config.yaml
n_layer: 8
d_model: 256
n_head: 4
n_kv_head: 4
head_dim: 64
d_mlp: 1024
vocab_size: 8192
activation: "squared_relu"
norm: "rmsnorm"
norm_place: "pre"
norm_eps: 1e-05
positions: "rope"
rope_base: 10000.0
rope_fraction: 1.0
qk_norm: true
attn_scale: 0.144
bias: "none"
tie_embeddings: false
parallel_block: false
extras: ["capped logits"]
init: "normal"
init_std_qkv: 0.0447
init_std_o: 0.0112
init_std_up: 0.0447
init_std_down: 0.00558
optimizer: "adamw"
lr: 0.00181
beta1: 0.9
beta2: 0.95
weight_decay: 0.084
lr_head: 0.00657
warmup_steps: 227
schedule: "wsd"
decay_fraction: 0.882
decay_shape: "linear"
final_lr_fraction: 0.1
batch_tokens: 32768
seq_len: 256
doc_mask: true
train_tokens: 196400000
steps: 5994
dataset: "wikipedia_en"
MLP neurons of a small language model. Each row is named by its layer, matrix (up: input weights) and neuron, and shows model dimensions 0-127. Each number is 128 + 24 x the weight over its row's rms, rounded and kept within 0 to 255. Numbers have three digits each.
A block is one neuron, or neurons of one layer that tend to fire together. After each block is what it responds to, as a language model described it from the Wikipedia text at the highest values.

L2.up11:134118130084121147170116119146145172099132091138164146126151139134127146121155178160126132140124135105096124150146148083113126145097142108145155121105102084106141127111176123148096110163112131115055112154131099137120129148167142109140127143135125138141093157132128102141118112109133077156153143170066124101125083172140133132136113179100147118099154118138140130116125109158137128162111
L2.up71:147106096153151139090143118185109132118146114151115142072106136147095143163161149126166106099119098128146136104139117131134162142065086111114151154109121147111119083127139098099122097162124129099138103104106132137106125177167158096113180090162089161150137123174091076134093094106121127130149133078131137104120095146138105116161095137178124130090096154140145137176097125135103136135096
L2.up269:089132102122136107093133166121126101167104138132131137114183133125062132146116124150130102073130158154138138127087144109122089119150116160085185154073132136101138089117118133072109130137109146119122132135149187152165101168103141113131132092175128160112138109142104147116113119137111152133147132111125157109120119118122154127157147119167148102089099133097151147134130100136104109151084
L2.up283:137083099104182097143174131151166121098143109117159128138128139123132094078135099154128124138132123147153115107091087135150140167149144136109140117100142138101147129115145166114129153171136120090121149144134147144144147142138158150162130089139105173140205108148138132122087149115167155161146127138093147142112129156116185083169101089143131121061093128132114118149162156086109091161107
L2.up315:126097113104104145103091089167157128100119103150096121106096147108090095092156156127098117129112093097103144142121132140137114164188171125113116139087150112126144109143145160144114158158139130112102130136110139110117143151114109085145102085156079129141176108086107102169155147128175136183128129135106143137100114146159137114134105126139157129155118136149129134125104112157111116127123
L2.up324:200105146119140167154093110145149158079173123135113183126164080122117092151167147104106114124114144140105095119081144151097145089128171115109122145114124139147130145122101140120113120123158112159054137147089129133148136106110127135099135103090175123119166147143128084105130121147100117145123126170105113142122072158106132123141153110165154137118140186149129147132136154118124115132118
L2.up336:132106132128137150133128174158114122071163097123088133124146109096147132138120166136116144144134083090139173120088135152151143129143140160094144152151089148106106121112136127141123140114098135113097110127117106144140135148140142125119153116114163142167152157105106159075116141117132143111157173153121133115092136137123126128162065114200083109119129191108136137165168149145108057117110
L2.up344:136077088128122101114122099145168139096162128157104144142173086136065115131148148134135117094103123114116112119124140176127115100082145109133156177090100125108152129135108159140120162145088128117085121149128152148128152143152178135166151114140143098108175111126122104131098157115137116204129104143114126098105067155121123141123125154159164144142108168131124125096118091112125102135194
L2.up491:178145087107144135133138112128175171096126104085138093086110131129095175146203138161133136124106133126111109153056140173117135160158125113108109144140119118111112140114100087158142120148073160136111155107142137110163108130126102128131144107107154158141121133160112091132099056120140124106136113188112141161144084157128161094141121152172121137112096129137126151112150124152091113132129
L2.up664:142130128107167141165138158134132141100165108128140126126105122134116091122129174131159119110106135109119109093122134154146128107170111128071150136085135139089091116120101126158072112227100115096105138110120145145176151121096157105112156112131140149123127156117128129129098122116143143150130129139139137137114118155132138117143117141136154154080092144125128112127100086123113088140111
L2.up788:162109128126169142148146116112193095133130116118139126153129096114159126123088111120128076129117144093129109144138147127145138137121180117087127133105144114091104121107134150151103111177157131108118136136130143149134090096160141141168149132140112162100146166102118109131132133125133129143098147146107164081065128099069168127166101154124128147089157093121154117105116107116100095110151
L2.up826:132121075096113137174102142161129133078140121115139164159136147083098108071149172116116125152107127126148125122107109107129134144124141142083128131124122114106120109073110146113126137134148137112105135121132159165170142179131117153159146117150141121169153151151146164081102151130137111146097126112075159122111108177104141109112082110187141125121110177099125132155130144129108105160106
L2.up856:117159092132125148093150158138111130097163090162142152126105056104131155120125141109152137053080095178117128165114133126135142146126138154111131112119144126087127114081144146092155131184116112114129142149146159168168126157107157123149148086127148133141156168121147134126087120140109122103104132123119200146141118155111164118145103123137098162091084154108144126158119106110095089121129
L2.up925:114068107182142156111157125126172119146120137118115121127119086128112118153101133121159106062126132138137156158123145122159082144118160113062119121118150094106138118102121149122124118156114145117116116151147139134119121121156121123129138131124128150135145132097106137118130162144106099133090154134095138130135105127155139142132076115150125165090160171130113118077135107124123086174132
L2.up942:125101124117148103151176101134173150101134099128160112128097082087139130156145198149097127112088157192140139112097124155154148168144125123106145159083161117109109106109140145117158097175123130091140129147105132115167146144101140110141143071097127156115111156180123107144130143131160114125127134128086130102123109126130200101135166109150145105087132158122129125162141140122180102112143
L2.up1020:116093072150138108153140142169145116118113136129086124126141137098105118130168154095117126154114116151135106132125090163139133159152115140093130117116138126131131122084140161113120140180139125106125137129151180135180181156102104098157159119139138144141144124123134096129087138086145138146123109120114134147132066141160208145157086153141127126137094127125131118174133104111114123098070
Description: Capital letter after opener. Single uppercase letter or letter piece beginning a word right after an opening bracket, quote, heading or line start, as in (PDP, (Operation, "Ultras", ===Syracuse.

L2.up28:111135175135142127116164127210096133132109132130113148123140113157152124105149132130126076115145095135087100118123147121149133130142113136118100138129137133101172133125106125099151105135134144131074122099088168123149159173144110166157111155110110131103106139176154174154133125111134064107103140136134173161155113134113143148109112128123151126119109125145149121094120173155104092202147
L2.up118:142140118120189089138142147172094122136118110141149108116141163108113140131148136201127140111095107141103106146131127135095122130126093149127121133106157115101177121129127141131116108137106125131092101142145183164115107121118084135111142080135090140163135133155161109133137121168145144156158139128143107135125093132126156088159096132196099140098065134095147164096119154126134137134109
L2.up175:135162136145106118138166126169121123130101131112103161130117121133155096147128107134137067141117088112105107137127127089149114146131115078139122116146136152125168152155082110162107135144147156139084145128126137155138125154119139133149143130143073127109155114153127154087141100106152106180125121130128113130127136112094106131181113150150134120123118136142138127137121177131051106159141
L2.up202:140093114091111124171122135131131156095140147128147145119131110124139084099124115099120105097118132080076141151156187137131130141144126134129118153141147137128138120116092110108112138149123165110127141146098105171150115141143176132147135158095088143139108128135146104076151131136148085160108147106131147139090111127058169128166079150125156134126083156117144139107132149110105122161132
L2.up208:127110145141115149169117161101158100142115129115126129122125144106082109139131133122142106113115116134144139148136063122107132109139147091115110140091094116161148131094097151092101147143132103136091143132087116137115156135128146128134129133121088176136141153130115159101149099137123099145150168169116119122102093144140109121170138159147192138112133131114138187163131162091097137159111
L2.up332:170133105104110136136135099147133153140134099119130149105110149129096081066130151146136138142116126141064138122127123158135142161147120150092111134118119150107178158121135127131122163125154154111080140069109125136180106142158134148138098124138102175151186097105121123142155153134140124148112117137127130154091123128119130119168083090142163136094123133155132150109142089123124073120116
L2.up467:117122119114118141139123140125126093131132162109126173096129127101124107128151127114142098142074146105106109157116088088100152109135175138116148126080083128121160155147099113131135115142129131148059149120103122123141157145108108144152149121160117148123146150161121167089103110140150151182121151152129155137078124105147114063178080095153168119140120148131156145130134171101137111156123
L2.up691:121107111118109098163146152166128100127095138155081131081140110131135107115117121140118079138115105136082103180107142079147136140150117111118115127147100142133172136171124126105102132166160117137076115156085151128153121152083104081142139129144122098122141187142138116120096104158104131192153192120136162143128098120122141099104123163143143148117098116120171136160108152157080128164105
L2.up753:162099087110115174146125156200118128110099104133176148114122135135129110065117134152166074095111105104073121144125137123134156133151097142115094127114143150122158157144108103171068098171143143159111124128138146146165089114155120115169124135131097136107114135104129094136125085119141105125124155166136143139152074149127156098153093141131128179117136139122178138113145170170090125153100
L2.up825:141100107102164151152140110159113139080118099180138161083178082116128113106121210128149146111109106127144098151124131105103124154152114141127147166142102082136135132098119142110157110140148153126103121113120119160131120120115157135151146133154112142146120173122144155106104107174143118116106148134127120133120123127092192097130107120127095099116111166078149114144125157166123142150128
L2.up855:160132109124120087204137147206127137135105125136141175140135133161126103111127113182142100155130115091126113135126145086119121131193134122127116151104106129095135141149112101130103122130125176127101156158091156111186137118156124145124139075147105128128124144145142132096105147162124100139125144174153126124112123090127117116196100100145105152151134134130160159123142154126095073144080
L2.up857:110144121138109098142142130153133140127084100110164129145103113102094127108151141117104076108106114129077119120165151118165099164159141125124123128144157119132141176143086136142109111167163174121077109113103139123132133110150082149094126115134132109120102134146168146122162152167092077156103152120135126131113084123120135135120109084116146138120115126130107110150135167111088105164097
L2.up969:153119106099107103169102140146101135123124137171111158123163143148124139090120134135132112106120134106113153140141108124103079142151090146137156133141152169132127146162127095148110148157120132171128087162125132126151103118060129074180152117152112146141136130116154085136086130078169160158132193142123138156113111129163130128103103179148109136144172112091149130149121132104149108117077
L2.up986:134136125124162160180158160203126136108076087130168156103126119115114131141134112135133131149108131112084115153112122106111103178107134160151181105112149127110152118143133105172140118125155120155094105127151122149124082135167146145159136158117132135103151133160132106171125152106130085149154151146127106107165102145107129128167088143144111144137084107119165144109129156123117161151087
L2.up997:156145157167105158148137140131126120112093085138135128125139117099143111132140135172157087137078155106136114160111132113110093137107131133130130119072141154099161177148107111164073107144113148124073135147146106091116126079113102081155147121149105138143124143098134129098142112097141113143119122164139138121125116102107131086144109124138141155134138149106108145151119167137096116151112
L2.up1013:157109110117139111153121110160120140128158117140142123096138096111138109115167144175093125128091137160077121127147140154138141161181092128124132137104143090100115158103112136092122118151125142132113154136139146131198104120081131140141162119130093150119146118088104123134100171124146139172143148109105150159119106124149135158170081116138161097124154133153145134131135080160115105118118
Description: Boundary after proper names. Punctuation or prepositions right after a multiword proper name (institution, party, person, place), such as "(" before acronyms or dates, "," and "at"/"from".

L3.up270:143101097089127138130145147134131091129110103142095139125128084130119131115114135138076124134114158124118126167170139098082075150123110149102133119139088135124133134172162117117156134157112138099127131147108154087156099144122107149124112130163131134128118115131157114164129149142102078141108113137090112145159107137135143117114085123123126128118136139130105106098115093117163062139140
L3.up534:137091111171130118116165118144165137161165119125134127164151095116129127126167144126147123129098137159138088204120125135131114100123178089064135137083117127123124123147146106134148110157086107090156147143128149171117128145137185140144130132117137103147123101122140121121125163142138117133102138128083112090141100123161146129144121134118138118132082144157102123150104098141147086120161
L3.up566:119130133114105155150140122164101130109153068147138118134157115136153130151161112159143114101095155142103123158132121141118114110132144125128092143112109123083100167078110129106115136151085174162165130147123141088125150097120162108169135113099110165087142147131125093102112145138126144183169129152141176119129105140163108131154123172088160102109124117111165139153140101093169098143146
L3.up632:165129119123150135136159118143172105134109120154120110092122102098164144135099112140082128135121122120128107201128097123122095096128093158084143111132103106144132161161151090114091125153126127082111156154135136127150068150107128125171150152168125116129078120103136124115100106115174072113091124149087127112161128139136188105122126102123143140110107157142104132104135126098111078123150
Description: Table separator dashes. Hyphens inside markdown table header separator rows like |---|, mostly in election or sports tables; weakly, word-initial prefixes like re, pre, dis.

L3.up73:121121154163111107147114118149180136116130148128113138136156155156125145133128137132127101084074089084099114161126133109094160092109136117148128127096131107114179140107098103119111118132081132105124162117104138161128123122161132122139118137151137158153113147144129149073122110166150096176142132186137186107103142121127125084133093121156140117115134145135168160150127133142113148158099
L3.up339:141101167144123102176122095161150122129134126092123140145081082096112116104112135115097082092103119121125110158117111117182138154103129117100121136118085123129118151099120129112108128121140139154068152120101141137146116139140113167107112152152090137103129140125112142087142106119089125103112160141090141134117118132137127116156109086126134110101120144125164122152145131157099136160110
L3.up539:139136121176139148146146139150150093129092096102151145142134165121099111127167154107136090118068126103127128121134137116090098124140145109125115136098116124074168165071103110095099110144132131136082171085104124119112144132148105121142085103118125127134128156106134157109115135131141132166125118140131155137072138126120125111170059138117170157114115150117132162164120146157110117152110
L3.up639:155112146141152107145125169132194117104150127111146141130146105100122124107166124116109116128085152103112097104150127115103119151111150113120148100079124138116128121148134134080101114120127143103079153107155144160145146142116133133119132143144126142154137153155131166068105163133098099158117125133128163116090107094095139084137031133113130174114100131142110164145122154089115120126117
Description: Post-name parenthesis/comma. Opening parenthesis or comma right after a person's or title's name, as in bio leads "Name (born 1948)", appositives "Magini, a", list entries.

L3.up123:163109167108139117126144112151158160080126090133109122137139148106118111132114140151160104134119173109107106153151093109103100170109163123110122131112105087095156141118132147136083114158104134104107113115099097130140144128143127104130110112123111161110109161118129128133169100109135135169142154174070134125104084145086128145150122110098162117104143111134137105136135148153128115164125
L3.up145:111110109123174121165174129151125140122150119136138126078094147090090100174135161150121126136095122123123099105076128107151137157116133116092110136129115151088143095104152177160138114140130147107136101186095144105140162152072137118104132130134130143138160117145121120115120141118123117131136127125111117144133089162110146124121137141152115131097107099081102141138144113147094112113148
L3.up283:129096162166109117175146140134116164139123151072131123123123108108146089154112150107141069136103144080120114137083130103120123151139153129132116130126131146112141141087156148141151085158114140144113165105133115179141154130086113113157128119115112180120160138127113167145133097111143098166143160115102175075154130127113144113158128155198119157089102127136147140104110175125109111144085
L3.up673:150132090157115107118129127121147120133103103121159099131122125107104141162126105182098117099121170144105116089101144117122134123151136104116152167114059115103162191098125144166130105150098128100138151114141159106098124114124178112150134080173129116173104156196132101140115110125140130128139127141142154129096140149134123069140125172099112152113139134105165163109094076163108131126107
Description: Initial letter of names. First-letter pieces that begin a capitalized name or term, like F in Figueredo, Fifth, FBI, and O in Owen, plus some commas in lists.

L5.up801:135121124110146160147121115134168141112136139139112112096163100101146088108118104123141124117122142128124147143097116089095151167150098143071145151081080104103156121128101157139134121146175173114107116114144145168125134165128138170178138102139137179120129125127101136160077105158170129131144116110083131122111127149088124049135096117129085101105135164102117130143146110142117068140110
Description: Split-off initial capitals. Single capital letters split off as the first piece of a word, right after a hyphen, opening parenthesis, line break or heading mark, as in Speke-Garston, (Kirkland, Women's.

L3.up7:197145114122181123120149114160192128130116099135086138157126085096119116138179108131156138141119150088133079131123144129122164137135148125134149125112124126129097172123120125150147142118158119102052122133105087090112133106116141120162173084137110166150184164161120148092156111156084104096146127170084130072066126134097164135142127134128087115120143146147124124104154148159106122120112
L3.up59:117164145112148140117178124121182127116117082143143144148113145128151104108154178145139133098126099114124147119109134138133124132132128143122111146107148104087135093156141109128113149196148113147143114144128132133146118100155148114148076080114123168146165125123107125118170134156152096134146181186143165132093139096102185100186124137131079120127153155101131104086167121103107110109124
L3.up146:153081097150112147109197117113167138126148112121147127112111095116134131133109144125153145115116149137138161113127130110084088118118123131106188143095137103113105145108134181168125124126112105094130126172141183101153115127148159145178130128146138134135150179122129132130109148131156106142114180138085173117114126107096176137155116165110131186096174154134149109098165134094102106129151
L3.up622:160132121116137147125162134124116105109148115129133139148139124125053119138119117135144129113131149152118126129106107160132128116159125131146108142118149097136138099121140103143095137135113140121118161152159096136152151109139166069148100115112148154127195098101132096127131126151156119117152141140129143122135114090136152112157091158123095141136085133077211151111191159115123134116130
Description: Post-period digits and dots. Token right after a period, mostly decimal digits (1,141.2, 55.53%, 9.1 billion) and the final dot of an ellipsis or abbreviation ("ver.", "reg.").

L2.up135:176111106093150093157111187130137136108114133166151118127113113160141171099131096103107120123146138117103120110152165106115126120121091145095142138111135104137116137151135143123124180159113096125086131164130122131132122115166124177079149146117091163116110148165155076117107103118134082117120140124066111123116097162122141109142139133119121146078124121083077121144151126123188111118148
L2.up145:153141125111123164132117110135130133100121150115118105075110110112100142173175116169102115117103104152133135139100135143154130159092139138128107123115094154097109107126121087157140129137096123123124104144131108116111139155146101130154104118146112114155117095101138125096110156157110138136175143117119135124104099135163128140149125136155145159130095154157098191180100143140156101085169
L2.up170:120113083127142125145111112189156137162116107152101142145159115096128148113156120109177115118112130189112101179126119139129114109137094136096157168115120136101158147157152120113146143135111123097123135159106097151147137143165133106160167119174146105135116098113168088135141187175131086153115139157088128153120097117143177124136133114120154098119069138156131149170126101126172078099142
L2.up180:126120109124131096103158109161154126178118156120160114129118122149140117102150123119139103123123130125092099121146091130124111156152143130125140130158163112140155132147139148107131127180125096079083142121129138151116098152150142136112121151120105122095133103168190128096084170127101081165087165164102109080112130117150184122142118087145101155155089107106143106119153124094096122178072
L2.up222:105118146107135115160086132117109079142110131143110124107119094093129094102152118148145108142130100089162116166145117122137106128111122107115107131142110125133104131141101166094140117145073174090109122108073144120133082120113153139140130115120108144117099140191132108106113172141090077127112129138116128144129114146133189137134088131118134131117137160143132120216116116136098082160166
L2.up272:099093135080121134109136120128111123100105155124144108138140145175130162117109084153122069125132141133092087138120134138133101146158132102130164143134141102156136107140151144142133125171132131155122123168138150116117093159112140138133147130146139134099107132127147112112114079118112124128127155111100104117162090190134163112131137123130128144135117187125145099140152154085120098180179
L2.up329:148091151108187071141162135139132092150148131134114142110104097119119164116160130111109114121148124096129105122110095156108097144183116162124152142167119159135093128137148113144155157200139145144107124095130116153135129162115175134158186151131079149076124190152154113131114139120094089146082120090111116126134096111108197114141156109131139112139114157108161108162110095134147140103160
L2.up366:128097142073115118155145120146140198161115131161140117107110091132116123066128138143150110123133145095119110152141139122140073159144129146105128131133121101131108115131150149096132095126097117111115123205089143142115142132194125156091140124105078129102113124159203116132160108106106082138116149152129142119166078102106211123130131135115141108129119155111120119160149123104174075106155
L2.up371:109116124107125143152143153106150101127150111127097141088114111109123135126166156100124141140147114133105132155117142154125134115128122119107141141099099105135098097132111100140159148154114158109097116157156149095104121160109107109145144130152145147114122108124147128113136097133120130089186132123076122098142132137133199119141137133122125123140074146136144161127119120091148068119123
L2.up390:119101130095148116168150111165113107166085137109112145128132120094123111146098109137103110115110126129125148145096136108140095113115122100120137106122123142148141087115143139145175102183132194113112173145129155147114155138138150145139119139141124154100120106171169155147128144131136153166153128134139122121152083143122129068135134050120129135120097125103128115094105112137098108151153
L2.up428:190091146123150098124133113136131128134145130154148152124107133114118157118124152121113095056133143124114083128114137145149121179127116108099123147098104098093127094140127136127116097171111125119095136133105104164119123173123136129122117116137072128092113121142119105140081138088140081139103109067135127144165095124109132091135119118161180170087105110136168116140134100123145129110160
L2.up431:119145159140156111178145113144107080121085072164150132127118083118113175131109129111159088096144125111147111126145129130146095120109094091081173132131155085154121136146147125134077101146060133152136132163164096099120126166142133105123152160147131120106108192153184113144093099083136082122121155152068138113132137139131120140146088155122138157078090118118131126138151111102131128170139
L2.up472:141139149074141138159123120164170143072153122102176109132122114114120122089196132167149120136099129170121105113104139140079102145143113134143116151129094124115177149149126111157124131132095174109097136135123149153155126105127091145123123138141160123125134161127146068124085159116116095187156153174121106104115072167117123132139147116118164126150117130145100125114135150082092058093141
L2.up481:137103091135166097142165126191126103135141137130117150086121128161131150141148128169110123100069125121113137111119092111131188117112101138125139161098134131134169135162167129101129133131092153099113139128131113166140155156168167115140093101136104174109131108142136131174115146133132127142146115133114107119149135145102143096106080101126115107134065119120136106126122105139129113151189
L2.up534:118117157132126172144160130125157145137091103147129165111144143114122136075089138129150106128112124134128121126160141157087109143123163092116111126125155148142138105119095170161156107147125116112135126134108101104110152151119148095150112124116135139108126126140146124136097094140166118163153166119098146101150116118102141134129122095172096149141162156143167141158144163123130127160112
L2.up1001:124139122088120124134132149116114125153093099159164113149181126181134141095108141112133106119112146140104133103130129090094084137146112096132147140147117127146112149142123161098113111141150154108082125145117163154130098120134115152137144139103085137144113179140133102124099124074160091155098138156068139096138120140060182117118119135090083130111132119109138130109114172108127140148128
Description: Mid-word joining punctuation. Mostly hyphens, plus = and | signs, inside compounds, year ranges, and wiki markup (three-year-old, 2021-2025, ==History==, |---|), and sometimes mid-word pieces like subgraph.

L5.up930:126122119124133125110104132116139085119126115119140111094117094120134100159111101095144117119147142136120137118100134131098112129189103157111172133087133099170106139121144155130106105163106107149085154137172127098182091126165149117162090131109107223147140144142120115126122121136147137151094142115117164107097153131122188120179123173144102122135142142101121100119167127122113122098150
Description: Digits after decimal/thousands separator. Digit groups right after a decimal point or thousands comma in numbers, e.g. the 00 in 0.00 km², the 000 in $376,000, the 6 in 24.6%.

L2.up133:173083115120132141116127137124159141101111144151139130133105094097153104141126130130137126097079146106149141136123136102103161117146157131106183143077149119127095128135137162117129135138120131110149158119106119125147090133136146128151103070160088122143126099112160087126124140155117127115137154120114163103062102112103188153129099140139130132087107155102135136159122102078110120113143
L2.up305:130136094122153123106122107142168109149096113154093145123128150152067156127111157150094122102117124121118146086147149128151158145102139133132159139138124114104113127129122113142097182159155152135109095129160083101150111134152131150138115080119110186159158156168184113134114152184132120134128156106111183099106099143109148109131138125166183142105135161105161159130133110138111131118113
L2.up495:184083108140082168112144110151095121161133109135123150133164089130098124136089122173123125108125148115097094112090140117124135089104144106100119168108085166149116135129143132136140120150118117103129135162115131118108119097127176124103160068122103142158193134124102101166158128166103129119149128100123128133095139171080121140107110145131106161115150175126150158128133137145139101118128
L2.up532:168091071126122154128141121128183133101125085103119155152122119124145103160152128125144126132115098138081141132076159147116102160149097084178148141080143122170107110100097139149153144132173121092109128155105157100144125134110151182132122117158126114149135134136116132148123135150129122146130138105096151136098093155092162147131117137137092121138112166104118114142162162131123093098123
L2.up537:140120134136157104122113109115174134129126089148134108120124062112136121189125184107110106053126156143136097137109110131147137120111148129130198160138118132140126132128155119132107102135136124142140101120147114132116097153166138095116140072145141130111178108087135041127133125122151121133121177155111152098096119089110157119158142152110166110128110121161109140134159116140121120114148
L2.up561:127067122139135116126112095145141105131157137147130138149142113143130124140130115145162085089127159134104085111124142122110161109131152121115181139093146090166119121138163141139154084142097092112136142164113107126119111116159142113130107062128112169172170150091124147133103112099168132147143166113119143149137119131089135133152125138158124117110116128128179125171122121137112087103178
L2.up582:155087130146121135105150132150129148145107116122138159126118129158119081097119118116139136105129094101112114130112134107101091135198136141134138142145157129129113137104099135162144105145114168155084113155127114131186130093110140154143144110133094141099150166131121118123156173156138089170109160135124163128095120141094155134164140151112130178093156142114099136081164172138125116164108
L2.up613:166154125132175137133121125125186135136117124132115111142163136128150135094138158132125104120113172147128108110140121149085149114136116165095132124069083141100117139141112136136129123142120119110142127135143126131153105105142113143087122115097087183130136141095093088126153131118152145144098157118132160096109070117082181137199119140171112155143130170066158123118160140133126129114111
L2.up729:169121129140133138114116136122167136125135115156104104141110080136142133175120104111143097076111113096151087123118127112137162143155123156136196129171157110154123126116112147142141095141140104117122093164131122129183082116153122115133160099111099167131141173118143121105169098133115159128098158140095172119072114136095173137202128146131134154118160157127128125116168160115094131122181
L2.up742:175118129116152177144136146150131107123097131129126116147172121148129122095125123133172080103120119099133122122132143127136108145125147133102122131141139170142121110120152143148091107145136121077128120137112108118172108150150119129100105083168135144144162097110125123136127137129122111128107225151116171065088137117107172152183097103164106150087096191121127112117119083128121113117159
L2.up768:113116104132138143142093114132138139084152120133099115151152082121128145156130150130176107100080081128143146118133139118146127098123138146103138111081151130113096161107096158098119096154131119092117156201121111147139117122148153141137157083097131175152142137117145134051136153132118145113118175148111145120120076110114144111152094116130108155078152154092117141141142155153110125101145
L2.up816:155127139117131103098149113150109088174143093129109112144137153161133127116167161114149115128124129168133079100097118126149149122127128133121097174140112103127147127133136132097094123129130116134166105157121147119099089173133160124142139049135105162117181116086116105169138102105149145109132116091032151130128145154130128101157112132163165108134139137106141159128161123102137134166151
L2.up853:138122140125163110123125118137159138119116131109091130122154112103143096100142181116124106103101161092134113156156145186144085141098123119106163117099122101110153114133157109120140125155140117090125130122144094132137163133161143164133120118109079154121138146089145136125165172157138126172121186128113152076106114102109164131197104133100140119113159155115152134145152115132117097118105
L2.up953:140131113128107146086112153123117134136155123124132114154125071128137081148125136099147131070126145148140131118130114090127137121144149109120149173129126119163123122119175201126130095183120132127141105159131141122155101152171142151141167126145171178128101131147116153094158127132124104104101189151136134130089134115127182142134134151105083124100166128110112147124146106139145108105181
L2.up993:119128162137174100109162107155130125124160089155107146135111106127118114141113146118129124096114099142137101105141134130140115146135134140144198170119146136142106139147143142124155133208111140124108130163148117126165131095122157150164124124141136173104151158172138149157149110162162116143115143151104141112098127117117128154109137119168132140090153126075145134118142130162158127148154
L2.up1015:150136125120159121093137135114149139179134113111144081155116130100078123103161135123100137081111192144128145128107118128111133116163165076086138165091129106125093114129135130126139162134160092088155141151146135116141133133133145159151099114121146176112110159144130108106131146153109111124091104150117158098148110125115139115159134118138152156136122153122165139144117087115107141090142
Description: After-period continuation. Single letters or digits right after a period inside a word or number, as in abbreviations (i.e., e.g., U.S.), decimals (17.2, .5), and URLs.

L5.up72:136127091119109126136170099154137128134108152135163120110120136105119130107135118202133133101110126107134123172132138097098111127087163113102121129120103127112149138122136107076117120120092129087146126141131132143117142157144131138121141135106110128139115127078164117127085176095170076150091134131123138101108097143094125123147145136165119113118134120129126129127139174118132081125128
Description: Markdown table separator dashes. Hyphens in the |---| separator row under Markdown table headers (election results, sports schedules), plus some first word pieces like all(iance), ab(c), sh(ield).

L5.up232:137120121125110149180152114191165097120149148121128166153115126111134135107093162146125105111118117128088108145139136142147134140132138091106130114084133148113172160132111158116101129174132122127116145136129168181178149119139075172147115125177094126057119123133125130118127119139105118152115114125117120139103096106148122130166076114150147110131126121159155123177117107145098084139131
Description: Parenthesis after names. Opening parenthesis right after a person's or entity's name in lists and tables, giving dates, roles or notes, e.g. "Elias Root (1806", "(captain)".